{
  "num_hidden_layers": 14,
  "hidden_size": 192,
  "num_attention_heads": 6,
  "num_key_value_heads": 6,
  "head_dim": 32,
  "intermediate_size": 640,
  "vocab_size": 1092,
  "hidden_act": "tanh_gelu",
  "norm": "layernorm",
  "norm_place": "pre",
  "norm_eps": 1e-05,
  "positions": "learned",
  "qk_norm": false,
  "attn_scale": 0.177,
  "bias": "all",
  "tie_word_embeddings": true,
  "parallel_block": false,
  "init": "normal",
  "init_std_qkv": 0.0361,
  "init_std_o": 0.00684,
  "init_std_up": 0.0361,
  "init_std_down": 0.00684,
  "init_mimetic": 0.5,
  "optimizer": "muon_variant",
  "learning_rate": 0.00195,
  "lr_mult_qkv": 0.4,
  "lr_mult_down": 0.7,
  "beta1": 0.9,
  "lr_head": 0.00802,
  "max_grad_norm": 2.0,
  "warmup_steps": 200,
  "schedule": "wsd",
  "decay_fraction": 0.581,
  "decay_shape": "exp",
  "final_lr_fraction": 0.1,
  "batch_tokens": 16384,
  "max_seq_len": 128,
  "doc_mask": false,
  "train_tokens": 94840000,
  "max_steps": 5789,
  "dataset": "wikipedia_en"
}
MLP neurons of a small language model. Each row is named by its layer, matrix (up: input weights) and neuron, and shows model dimensions 0-63. Each number is 200 + 30 x the weight over its row's rms, rounded and kept within 0 to 999.
Before each neuron's rows, "fires after" lists the tokens most often just before its 100 highest values on Wikipedia text that the model never trained on.

fires after: " C", "2", "oun"
L5.up460,179,206,212,190,258,209,175,167,182,198,177,195,149,222,192,222,240,175,179,191,119,242,209,213,181,208,261,210,214,263,212,189,229,199,220,208,164,238,240,245,239,228,166,268,204,190,237,234,167,163,210,185,231,140,172,217,229,220,186,180,166,202,207,213

fires after: "2", " s"
L11.up7,164,190,203,136,213,137,160,197,203,208,133,226,162,172,150,191,179,277,216,235,178,199,236,194,198,181,216,122,205,252,208,208,281,193,161,227,183,229,200,265,250,233,215,234,200,203,183,182,217,136,221,258,221,189,243,222,165,203,183,210,237,179,169,227

fires after: ",", " the", " in", " of", "st"
L5.up63,246,168,216,281,152,195,207,229,191,162,184,198,151,178,176,238,224,210,189,194,188,207,217,263,205,152,188,192,179,237,169,273,173,163,218,187,222,167,159,225,214,197,230,180,217,243,218,206,194,198,233,211,227,228,235,169,224,205,225,177,178,185,181,193

fires after: " m", " o", "le", "l", " l", "m"
L8.up469,257,224,190,228,212,191,211,194,188,125,128,196,169,181,160,221,185,234,238,146,178,168,163,214,221,200,211,158,185,173,177,248,227,215,214,230,236,215,167,222,124,176,156,219,188,199,215,248,177,204,177,238,137,182,176,183,214,207,194,161,198,240,173,256

fires after: " He", ")", " re", " Re", "ed"
L9.up271,180,161,220,189,205,178,192,213,169,170,227,170,192,218,176,261,176,210,174,156,218,220,164,191,245,207,212,186,214,203,206,262,164,215,180,211,248,183,210,189,168,224,217,184,175,208,203,152,218,196,177,202,162,178,221,169,106,222,189,206,199,168,190,278

fires after: " p", " P", " cl", " st", "P", "ch"
L4.up459,192,266,170,158,195,178,189,214,161,182,201,188,202,186,146,192,185,200,202,229,179,189,213,188,220,217,202,134,153,239,154,166,205,188,181,211,213,164,245,213,239,249,160,149,249,222,214,196,208,197,211,154,194,190,230,179,213,233,224,182,154,149,237,187

fires after: " H", "0", " B", " h", "H", " the"
L7.up208,225,221,195,254,168,224,218,212,222,167,247,226,211,199,208,169,167,162,194,270,212,208,208,193,218,194,188,182,203,211,184,204,197,230,155,206,215,208,237,192,139,230,211,217,179,243,141,199,166,238,163,203,229,238,175,194,170,148,128,182,179,213,227,239

fires after: "b", " B", "re", " L", "ro", "ur"
L6.up497,219,169,189,170,219,191,211,161,168,170,168,115,150,209,184,196,225,214,205,160,229,222,152,240,155,210,218,215,204,224,224,210,179,204,243,193,227,206,217,137,229,263,181,212,199,215,240,176,152,174,238,217,169,208,205,170,206,203,226,145,174,188,146,186

fires after: "gan", " p", "b", " V", " v", " B"
L5.up387,175,226,218,225,198,241,203,223,194,177,260,167,242,231,246,203,161,195,176,168,199,256,175,197,250,105,209,199,200,215,205,200,191,181,191,226,231,189,260,173,222,201,262,240,146,187,179,207,214,213,141,179,209,195,225,208,270,183,202,201,165,199,242,211

fires after: " t", " T", " E", " he", "y", "er"
L4.up331,239,178,199,211,237,193,195,243,230,263,228,195,206,175,200,239,180,145,234,143,171,217,247,207,237,195,204,183,212,197,188,193,171,192,210,218,194,198,216,243,166,181,233,169,230,228,156,225,177,135,188,173,178,162,188,196,200,173,248,199,208,240,159,198

fires after: " B", "ra", "ri", " G", " U", "az"
L4.up166,251,192,209,228,192,177,198,169,176,142,189,223,167,208,186,204,204,246,181,282,180,222,217,224,211,205,200,235,227,257,152,177,259,145,192,247,167,209,202,206,122,247,265,174,207,180,208,192,215,219,189,232,203,225,207,197,217,181,180,251,148,188,168,179

fires after: " S", " s", " ", " g", "S", " G"
L5.up336,170,167,199,239,228,183,152,172,195,177,169,190,214,198,198,136,190,187,186,187,191,233,210,195,207,175,223,245,177,185,188,179,234,171,182,184,205,184,224,237,253,231,175,163,237,199,184,260,173,279,228,167,188,201,179,193,115,126,135,201,239,196,156,211

fires after: "2", " b", "b", ","
L11.up17,207,219,188,199,245,158,228,208,198,182,217,162,198,187,180,186,165,242,197,200,146,199,218,225,235,160,204,218,210,234,218,195,190,229,142,226,175,231,234,219,263,226,200,257,223,194,161,198,173,180,228,186,194,174,168,174,188,208,187,201,177,212,191,197

fires after: " t", " b", " f", " T", "our", "1"
L6.up541,162,201,218,238,212,148,199,197,154,216,183,205,184,176,192,209,210,137,215,186,211,208,206,196,177,213,159,210,190,267,193,230,190,144,217,199,161,226,226,225,187,212,242,186,235,194,151,223,180,187,150,252,203,219,208,160,195,209,199,256,193,161,230,210

fires after: "0", "9", "8", "6", "i", "em"
L4.up443,163,228,234,199,202,242,196,232,200,139,190,182,148,165,167,167,217,168,253,213,178,224,167,135,237,205,253,149,216,259,195,237,212,151,201,211,195,172,226,224,213,213,223,220,210,239,150,228,155,264,209,175,220,177,183,235,215,233,177,205,227,177,203,201

fires after: " L", " D", " d", " Re", " E", " T"
L4.up301,211,213,188,142,164,226,143,188,234,167,188,201,212,187,239,258,178,186,206,164,196,202,212,212,161,245,206,140,244,155,244,191,132,199,171,233,208,232,194,170,216,199,175,221,215,182,214,152,197,172,204,272,265,171,215,191,175,199,205,216,205,205,202,202

fires after: ",", " the", " A", " Q", " and"
L4.up69,248,194,225,183,187,187,215,198,155,165,176,156,180,127,221,197,206,198,193,199,179,245,264,221,199,185,169,198,220,190,152,166,228,194,238,237,238,190,189,187,197,203,206,234,196,214,151,219,205,178,246,226,274,222,170,203,267,156,210,145,105,204,157,192

fires after: " s", " S", "ed", "f", "e", "\n"
L8.up253,196,227,181,210,155,181,215,243,219,201,151,219,186,191,141,175,215,173,238,243,177,197,226,203,199,200,141,188,182,259,189,190,216,190,184,184,210,214,194,243,193,247,233,198,248,199,194,150,171,156,287,222,195,199,192,220,148,208,160,214,199,184,156,212

fires after: " the", " S", " R", " ", " of", " to"
L5.up24,204,213,173,243,183,151,167,188,167,208,194,192,177,194,245,202,198,224,229,174,180,195,208,236,238,175,187,190,171,189,178,223,168,155,203,263,216,177,237,231,198,223,177,160,188,225,176,214,168,255,184,199,147,257,226,231,198,218,158,157,207,213,198,177

fires after: "7", "0", "6", "8", "2", "5"
L7.up454,204,181,198,199,258,215,237,239,164,205,169,207,176,194,246,282,257,189,177,221,189,143,247,240,182,254,199,194,256,207,157,200,202,184,203,206,197,240,178,228,155,203,187,203,226,215,224,210,240,169,191,160,232,162,199,200,196,223,190,188,203,185,190,212

fires after: " f", " c", " C", " o", " h"
L7.up442,167,132,209,300,257,224,233,229,212,180,198,174,209,135,213,172,194,185,241,211,246,183,183,244,187,220,170,182,164,189,213,174,176,214,172,238,185,233,214,237,235,195,247,218,218,219,190,214,257,187,240,234,208,243,121,236,252,199,210,205,213,206,173,248

fires after: "\n\n", " He", " s", " She", " S", ")\n\n"
L7.up160,193,214,152,193,211,97,165,210,191,191,176,222,272,171,166,179,241,204,218,196,216,226,209,226,210,197,176,117,226,167,254,166,192,205,180,140,201,191,254,176,185,192,164,174,183,172,211,182,186,231,231,225,160,233,197,198,203,156,165,208,224,216,191,192

fires after: " loc", " St", " N", " T", "ri"
L4.up323,206,218,254,242,154,204,150,238,152,221,189,182,265,166,194,206,214,227,205,189,182,164,220,227,198,208,207,167,137,253,188,232,182,163,146,219,201,151,183,189,194,263,221,245,208,201,183,259,143,169,176,206,233,212,165,189,158,205,212,195,154,185,220,215

fires after: " ", " (", " \""
L5.up199,184,179,178,183,179,182,197,171,192,269,235,204,212,222,222,220,196,265,194,216,184,179,202,203,201,166,193,194,210,173,207,161,217,148,151,189,166,176,216,210,204,201,227,208,192,246,186,216,236,182,222,231,159,190,247,249,221,178,181,240,194,185,174,189

fires after: "2"
L11.up212,226,157,214,191,156,223,139,169,224,221,213,195,171,274,176,184,141,232,227,213,141,213,281,177,216,197,241,215,219,202,169,190,168,161,211,249,210,196,227,197,223,242,218,178,217,213,187,185,175,197,184,248,213,170,199,200,172,212,150,212,198,238,181,203

fires after: "b", "eb", "ro", " E", " B", " e"
L4.up9,200,199,178,204,196,281,223,233,155,139,181,178,177,161,211,221,206,171,236,165,196,177,189,212,206,190,191,180,221,221,171,214,140,213,233,158,208,246,155,168,231,254,169,208,211,220,219,234,225,170,192,176,230,178,188,217,236,178,215,154,138,200,156,187

fires after: "eb", "ab", "s", "ite", "and", "y"
L5.up492,164,224,224,180,156,202,176,199,162,172,215,168,205,163,191,181,231,119,241,174,163,152,226,209,214,167,196,196,175,236,217,173,184,196,205,256,236,178,258,175,189,148,213,198,235,202,149,204,260,206,214,164,225,245,202,261,199,213,200,177,198,209,220,209

fires after: "2"
L6.up50,189,193,177,201,200,220,152,189,232,259,219,230,184,220,195,248,193,186,303,252,200,227,201,212,169,192,214,251,218,197,228,185,213,178,228,198,217,264,202,231,182,228,220,197,149,188,238,192,166,234,168,207,174,180,187,170,101,187,196,223,219,214,210,195

fires after: " b", "b", "s", " Br", "ol", " p"
L4.up298,196,185,223,183,180,216,189,179,163,185,216,172,209,147,190,163,192,181,198,194,232,198,189,209,226,162,193,203,191,175,198,167,203,177,192,263,249,195,192,188,175,179,222,160,232,157,168,246,214,185,203,168,170,175,213,191,232,206,253,206,190,236,252,237

fires after: "8", "il", "t", "al", "9", "ar"
L9.up382,164,217,215,153,242,207,173,164,224,215,220,173,230,166,192,235,196,209,232,191,241,198,181,211,238,168,249,204,234,214,213,216,219,185,219,250,202,230,258,260,201,203,133,194,259,242,167,165,163,148,177,168,248,229,209,227,199,253,236,207,187,199,186,215

fires after: " de", "e", "re", " De", "o", " He"
L4.up119,258,158,201,161,206,205,183,187,187,185,226,201,205,206,267,179,175,207,190,158,211,176,209,264,182,179,208,126,190,202,220,204,184,217,202,150,239,246,240,192,193,154,213,214,237,197,192,186,203,258,227,216,166,165,185,182,208,164,261,178,234,208,150,252

fires after: " S", "al", " Al", "l", "es", "ol"
L7.up15,170,213,173,182,244,185,183,219,217,191,210,190,141,240,237,178,227,189,201,188,196,257,227,165,207,219,194,172,243,181,216,239,204,152,215,213,221,190,250,232,215,192,207,217,240,171,172,190,184,159,177,137,177,211,231,212,161,219,205,244,217,182,193,226

fires after: " f", " s", " c", " m", " g", " st"
L11.up599,224,154,208,235,189,160,137,227,214,197,209,227,198,200,225,202,209,170,189,179,199,251,189,258,221,222,211,158,193,205,211,182,152,187,216,184,278,262,220,198,164,175,222,226,211,223,162,181,174,155,202,193,229,157,195,229,188,197,154,203,238,266,176,192

fires after: " in", "In", " In", " A", "A", " p"
L6.up456,255,209,187,197,154,191,230,220,243,178,220,171,221,206,148,224,195,194,171,203,256,175,231,214,251,182,254,245,207,169,178,154,235,224,218,193,197,197,154,235,231,221,175,234,220,190,180,273,159,244,193,224,203,278,195,184,197,176,220,201,199,207,200,255

fires after: " a", " st", " f", " |", " an"
L9.up94,178,141,229,232,237,210,190,199,227,199,211,192,153,199,242,234,167,248,268,204,211,235,192,209,236,175,195,201,169,256,199,243,155,170,181,214,185,187,171,236,180,178,213,286,243,182,211,216,204,235,229,175,184,180,213,184,200,201,192,188,171,247,197,168

fires after: " he", "ab", "on", " st", " H", " s"
L9.up558,179,149,167,202,198,208,135,152,190,213,218,203,254,259,184,187,170,226,187,191,198,216,156,192,211,184,165,190,178,183,215,255,170,225,206,164,215,210,202,210,129,156,196,208,247,205,188,187,178,171,187,233,163,195,161,236,230,191,171,152,156,240,178,263

fires after: "i", "et", "c", "e", "an", "ers"
L4.up580,198,215,207,190,201,214,174,175,204,250,235,204,215,198,183,218,157,192,178,201,158,218,256,233,160,199,202,209,224,227,203,123,277,190,251,184,223,264,214,223,170,159,199,225,210,223,159,139,193,197,173,152,219,152,181,191,213,239,198,193,150,205,157,229

fires after: " was", " play", " be", "are", "erson", " work"
L11.up499,233,208,207,198,235,245,255,185,177,199,255,236,262,190,195,182,187,202,189,196,186,186,202,225,207,164,162,197,187,269,264,209,193,184,124,187,241,183,213,201,164,205,171,173,178,179,249,125,150,180,222,209,104,230,137,177,224,165,227,207,243,213,202,165

fires after: " E", " Al", " G", " B", " S", " al"
L7.up600,186,181,149,178,206,257,218,183,205,199,202,190,229,167,239,169,206,190,215,186,167,205,244,208,220,179,161,155,226,229,206,208,203,200,152,172,190,199,160,255,195,257,231,163,239,206,171,191,203,163,150,186,183,208,223,180,153,227,170,234,234,225,177,280

fires after: "em", " T", " al", " D", "on", "id"
L4.up519,157,185,160,200,172,229,212,202,192,215,176,228,235,161,201,186,175,227,187,198,220,184,216,206,142,209,173,204,278,213,228,140,205,190,167,226,193,210,212,175,218,171,226,274,188,240,174,208,211,245,206,235,214,166,234,218,228,217,196,135,233,182,182,172

fires after: " J", " j", " w", " W", "oin"
L4.up55,249,185,245,195,190,133,182,220,161,242,144,175,201,194,222,237,191,186,224,179,229,228,188,229,188,268,198,206,198,258,217,222,239,212,214,187,157,172,149,258,212,231,159,209,165,193,153,230,156,197,247,213,210,199,239,158,201,174,169,252,199,274,210,175

fires after: " M", " R", " W", " S", " Ph", "M"
L4.up203,193,233,143,206,216,134,171,147,203,246,147,200,151,176,233,209,204,181,226,160,148,248,193,179,172,186,174,255,213,204,168,180,187,204,151,207,262,170,201,219,260,238,240,234,214,167,185,233,178,208,152,213,177,238,225,184,155,141,224,152,193,170,213,237

fires after: " M", "p", " m", "m", "M", " C"
L5.up307,177,209,113,190,220,165,183,213,168,173,145,199,155,186,247,155,230,159,209,197,194,197,185,193,202,220,175,282,152,258,183,217,197,165,191,187,197,172,237,229,215,218,153,191,207,243,230,251,158,239,222,183,226,235,209,210,222,178,150,222,197,154,156,238

fires after: " E", "E", "le", "l", "b"
L6.up587,225,161,192,167,189,216,200,182,208,133,183,155,161,189,176,196,235,242,202,101,161,229,197,215,234,198,202,199,199,187,223,210,216,224,189,233,210,188,231,197,206,199,191,222,245,234,135,211,230,232,198,191,180,188,252,184,238,166,202,217,192,184,184,251

fires after: "C", " University", " C", " M", "he", "amp"
L4.up174,195,203,201,212,184,232,159,210,207,199,183,187,159,187,211,210,231,208,212,118,145,213,206,172,216,191,229,255,217,299,184,223,185,190,170,127,172,227,235,248,223,189,208,195,197,187,244,264,218,220,175,218,242,212,140,222,232,174,180,154,170,209,218,184

fires after: " (", "h", " \"", "-", "ch", " Ch"
L4.up415,236,175,195,180,170,174,221,207,180,207,222,242,191,166,206,208,171,228,196,211,189,200,270,279,262,171,179,285,246,142,156,241,225,194,182,181,183,113,211,210,189,158,220,222,189,183,107,216,196,201,231,239,234,202,197,218,201,174,203,136,168,210,165,208

fires after: "C", " \"", " (", "T", ".", " the"
L6.up67,268,212,213,183,145,169,166,269,233,189,224,219,175,196,171,174,199,187,193,197,181,203,234,174,190,134,230,267,216,204,185,210,164,166,207,231,174,160,187,152,169,207,185,182,186,186,218,239,214,191,195,223,202,232,219,162,179,248,235,179,164,166,168,245

fires after: "W", "T", "P", "p", " D"
L5.up583,191,178,208,153,260,180,206,203,195,210,220,228,205,220,167,226,170,233,186,174,209,203,217,236,207,206,211,206,187,269,197,275,184,153,268,193,245,174,186,221,162,252,195,208,186,226,231,239,193,236,242,231,206,218,185,205,176,246,216,175,173,116,250,230

fires after: " T", " C", " f", " P", " N", "p"
L7.up375,230,156,205,254,211,162,196,159,197,188,193,184,224,91,233,239,184,188,154,208,154,196,168,219,196,217,167,217,225,227,191,199,198,178,189,230,182,212,249,190,195,206,204,219,185,176,178,213,241,220,220,168,216,148,241,222,211,176,227,195,171,167,225,174

fires after: "0", "9", "il", " At", "6"
L7.up586,175,166,190,204,247,214,182,212,217,190,172,211,181,190,149,171,155,208,216,204,202,199,156,222,239,154,205,200,211,175,180,164,184,170,176,201,231,207,265,212,179,209,134,201,164,196,169,216,189,168,133,189,215,219,125,251,199,265,200,183,215,206,254,213

fires after: " he", "he", "m", "a", "e", " The"
L6.up247,260,245,176,212,221,142,241,152,232,154,171,179,224,190,224,248,184,206,219,196,197,198,201,211,183,165,232,235,179,209,181,207,208,196,218,142,218,244,224,212,207,168,189,237,182,164,233,200,173,207,147,272,134,200,226,177,201,235,171,207,210,178,174,238

fires after: " t", " T", "E", "er", "our", " I"
L8.up58,194,145,189,155,187,188,194,201,168,191,225,192,219,188,168,198,165,184,252,214,249,183,222,162,250,224,153,250,254,226,207,246,201,218,268,212,231,197,195,225,214,235,288,191,221,196,181,266,207,170,193,195,232,168,181,182,166,201,195,213,212,223,204,203

fires after: " L", "u", " H", "L", " "
L11.up32,176,213,182,197,206,211,212,189,188,195,233,168,223,186,168,204,221,223,151,164,200,209,186,189,225,267,120,200,131,143,213,215,196,135,231,196,206,197,259,193,187,225,231,198,216,163,213,137,157,234,219,199,204,246,230,202,216,220,246,186,222,198,149,208

fires after: " re", " pre", " m", "e", " be", " l"
L7.up343,232,143,232,214,244,116,199,240,161,217,185,210,161,149,177,229,254,197,243,229,180,188,188,210,225,193,227,257,191,197,200,164,172,194,209,246,193,206,204,250,156,202,171,217,185,160,230,192,234,172,184,228,214,182,160,221,227,208,219,211,191,196,212,230

fires after: "9", " P", "0", "at", "et"
L11.up103,197,191,213,207,179,153,187,162,165,171,229,214,216,202,200,191,207,181,208,170,167,181,169,201,165,292,190,262,184,212,133,196,171,184,196,152,212,229,204,189,175,250,144,203,197,176,204,184,200,202,186,204,214,247,193,241,185,165,157,193,203,206,208,217

fires after: ".\n\n", ".", "4", "5", "6", "7"
L11.up27,203,176,194,227,193,171,178,279,163,129,181,165,221,241,235,210,214,200,189,219,200,132,209,252,220,165,252,111,208,209,179,190,209,227,148,219,195,198,232,212,172,187,217,267,184,206,241,245,235,207,209,184,208,205,198,191,209,231,202,192,222,138,192,225

fires after: "2", "0", "–", ",", "-"
L11.up97,212,146,209,182,184,241,199,192,177,164,209,168,180,167,227,189,175,200,196,228,151,253,232,172,213,170,239,153,200,180,231,185,168,180,205,161,177,218,203,171,180,248,200,161,163,221,168,139,183,211,207,249,225,223,157,232,200,206,198,281,220,270,179,184

fires after: " al", "at", "um", " Al", "ig", "el"
L7.up595,169,184,224,180,221,222,229,241,197,196,210,186,162,217,160,242,149,193,225,207,172,201,209,163,206,237,215,236,214,186,196,220,237,212,166,191,248,206,238,222,204,185,180,227,145,215,210,214,215,191,226,226,165,195,191,176,201,182,203,251,206,198,197,211

fires after: " f", " sp", " st", " ra", "ur", " F"
L4.up418,245,179,241,161,201,160,153,177,195,223,182,185,196,197,209,246,238,219,215,202,203,240,196,218,184,177,202,175,160,189,197,183,172,156,160,235,177,177,205,210,211,166,236,234,152,192,223,182,221,233,212,163,169,161,180,213,225,184,205,205,231,203,216,234

fires after: "il", "emb", "ic", "ow", " on"
L4.up306,148,225,185,183,177,229,210,233,209,134,189,234,209,229,237,243,244,186,230,228,174,256,144,168,217,206,183,232,190,164,249,234,218,198,186,162,217,193,223,179,258,146,142,242,172,186,154,231,161,224,165,195,173,177,212,190,240,241,188,178,192,185,233,234

fires after: "u", " T", "i", " P", "ri", "T"
L6.up40,221,218,180,192,210,192,182,255,158,218,177,187,243,138,205,220,195,157,180,174,212,231,193,194,155,201,202,190,218,276,234,191,177,185,218,207,204,252,183,238,178,253,229,210,171,215,202,237,173,212,207,174,227,183,224,123,219,179,172,192,143,172,227,205

fires after: " J", "\n\n", "-", ":", "a", "es"
L9.up371,208,115,225,141,167,157,179,226,191,266,207,204,239,208,215,203,222,174,178,198,153,222,195,202,203,198,210,138,189,163,202,192,173,248,184,169,184,193,197,185,183,205,236,180,177,178,173,202,188,188,149,236,241,253,229,219,153,223,157,185,211,197,162,241

fires after: " L", " l", " —", "L"
L5.up461,149,214,159,190,182,215,182,204,182,274,195,176,200,177,201,198,193,270,205,211,197,238,203,239,169,187,171,233,124,162,206,164,189,191,270,240,191,186,203,174,195,191,254,213,179,222,212,151,165,248,230,243,268,236,206,188,190,222,220,207,149,206,147,226

fires after: "ul", " F", " M", " v", " D"
L6.up205,183,194,149,181,245,217,209,244,217,165,223,161,162,225,136,199,157,187,214,203,257,191,256,220,170,211,168,197,152,192,181,173,201,223,237,226,155,230,142,173,212,201,202,253,146,196,264,198,188,223,197,186,207,159,187,175,191,232,206,186,179,170,117,227

fires after: " p", " j", " c", " sh", " H", " h"
L4.up435,200,168,181,245,213,165,190,197,172,166,227,228,170,173,252,187,194,161,132,227,204,186,206,215,132,220,172,170,163,171,141,149,202,200,152,178,179,204,171,188,205,235,213,237,225,229,182,264,185,137,198,190,203,207,158,195,218,165,190,193,252,182,169,206

fires after: "9", "0", " t", " e", " T"
L9.up22,184,182,204,201,146,209,222,146,201,166,144,209,234,219,227,185,210,195,206,211,145,196,181,170,199,194,106,224,187,208,160,276,178,178,210,244,208,209,193,154,188,229,187,193,240,247,234,198,169,189,172,200,248,192,125,176,112,227,193,149,200,228,175,190

fires after: " ", "1", " H", " B", " Ch"
L6.up76,163,196,257,214,162,224,175,170,214,249,205,193,205,203,221,143,170,166,160,210,193,198,219,231,251,179,181,193,204,216,245,213,200,159,188,207,215,170,172,181,229,198,222,186,151,248,182,243,184,217,149,205,223,216,179,197,200,151,176,152,207,197,184,209

fires after: "u", " J", "i", "4"
L6.up488,218,181,208,172,270,210,187,229,199,191,188,167,193,207,178,199,217,208,200,170,156,213,177,199,207,177,175,203,187,244,245,207,192,210,196,244,201,233,202,263,153,180,207,264,208,227,160,268,140,152,199,233,240,212,176,167,192,167,169,235,206,192,148,230

fires after: " ", " (", " \"", "1"
L4.up30,143,222,208,256,192,165,186,232,143,254,183,172,230,221,220,213,200,167,203,194,196,207,207,208,178,176,214,191,260,210,289,171,180,164,193,253,177,179,193,186,237,215,181,203,181,199,208,203,183,186,179,190,190,221,254,194,143,200,211,154,178,168,192,247

fires after: "a", "-", "o", " l", "re", "ur"
L4.up464,206,156,193,163,189,139,166,219,219,211,205,248,227,279,198,230,187,227,205,173,183,193,227,203,167,200,187,139,162,170,223,182,239,210,226,170,214,227,214,222,181,156,218,206,230,215,219,210,234,176,111,247,230,167,176,178,226,198,233,198,224,247,196,225

fires after: "0", "2", "v"
L5.up239,159,197,198,173,196,263,146,186,164,179,242,169,194,154,184,236,209,204,185,173,138,144,209,221,177,191,226,237,189,235,215,225,195,180,157,222,205,255,263,191,209,223,183,254,250,241,157,182,199,182,184,158,201,154,179,203,165,196,188,210,204,190,166,226

fires after: "0", " Q", "9", " and", " C", " ne"
L9.up503,177,163,207,174,149,172,200,187,224,176,232,180,181,234,174,113,204,166,243,194,200,206,196,221,238,187,186,268,192,185,170,213,187,207,231,230,140,216,218,198,206,242,166,227,169,189,187,165,226,227,208,259,269,163,145,189,159,184,172,169,172,196,210,206

fires after: " P", "ubl", "p", "P", " p", "ol"
L5.up531,192,221,167,164,251,176,242,186,119,212,250,252,182,166,208,215,240,238,159,214,186,204,179,236,170,210,177,210,162,192,179,192,209,198,236,179,195,192,176,227,205,239,179,226,187,206,208,165,226,199,227,204,217,229,181,198,217,184,174,149,148,210,190,228

fires after: "0", "x", " A", " in", "2"
L8.up218,212,237,183,182,159,219,207,184,176,145,230,194,179,173,206,253,217,166,234,228,229,206,183,304,165,206,196,263,198,183,190,179,210,217,226,202,205,208,173,210,210,214,228,200,179,190,172,135,195,220,181,195,184,225,159,217,207,241,156,259,235,178,209,240

fires after: " sh", " Br", " sp", " to", "ar", " c"
L5.up399,188,184,216,173,227,176,198,165,205,147,187,170,167,201,212,188,205,184,209,231,236,224,176,187,183,228,201,220,215,234,186,171,220,224,186,206,192,198,257,213,198,185,197,211,212,183,178,258,163,187,212,221,170,189,140,236,233,206,203,156,224,214,182,216

fires after: " B", " G", " g", "B", " b", " T"
L4.up375,246,170,197,183,201,228,225,230,184,174,210,197,163,221,162,158,185,178,160,173,214,235,174,236,211,185,202,227,156,198,201,218,236,189,210,268,169,236,218,167,185,194,288,183,210,223,175,229,210,207,237,165,247,234,178,254,183,192,168,214,161,163,158,257

fires after: " comp", "emb", "ootball", "p", "it", "ic"
L4.up263,182,207,169,148,168,195,213,210,165,214,198,219,207,182,186,238,256,195,217,170,165,244,228,224,255,227,217,241,198,200,204,164,196,169,208,161,187,171,212,188,218,199,178,177,204,161,216,208,173,228,139,147,202,235,224,203,227,219,226,181,199,189,207,185

fires after: "ic", "en", "it", "v", "an"
L5.up162,207,155,159,184,164,201,281,231,215,185,231,158,240,170,206,215,187,222,221,272,181,222,254,205,231,198,173,266,205,226,200,195,273,221,192,167,252,172,224,235,205,170,254,146,229,199,251,185,176,182,204,184,182,224,204,213,238,159,189,203,194,199,188,256

fires after: " S", " s", "f", " to", "h"
L5.up118,176,226,180,239,158,182,203,193,188,198,142,192,246,183,208,199,200,226,152,188,188,248,189,183,170,179,226,184,201,159,214,206,170,205,205,198,194,212,162,156,197,149,194,231,197,226,185,200,238,185,235,225,156,220,209,214,204,189,136,156,238,182,159,199

fires after: "0", "4", "1", "2", "5", "3"
L8.up92,172,169,218,242,242,192,221,169,124,160,176,213,224,181,218,178,177,180,211,252,163,237,163,247,195,184,153,266,200,196,249,199,192,237,208,128,219,248,181,122,173,212,214,203,165,201,234,212,203,238,210,150,185,167,170,201,232,198,177,268,244,235,226,243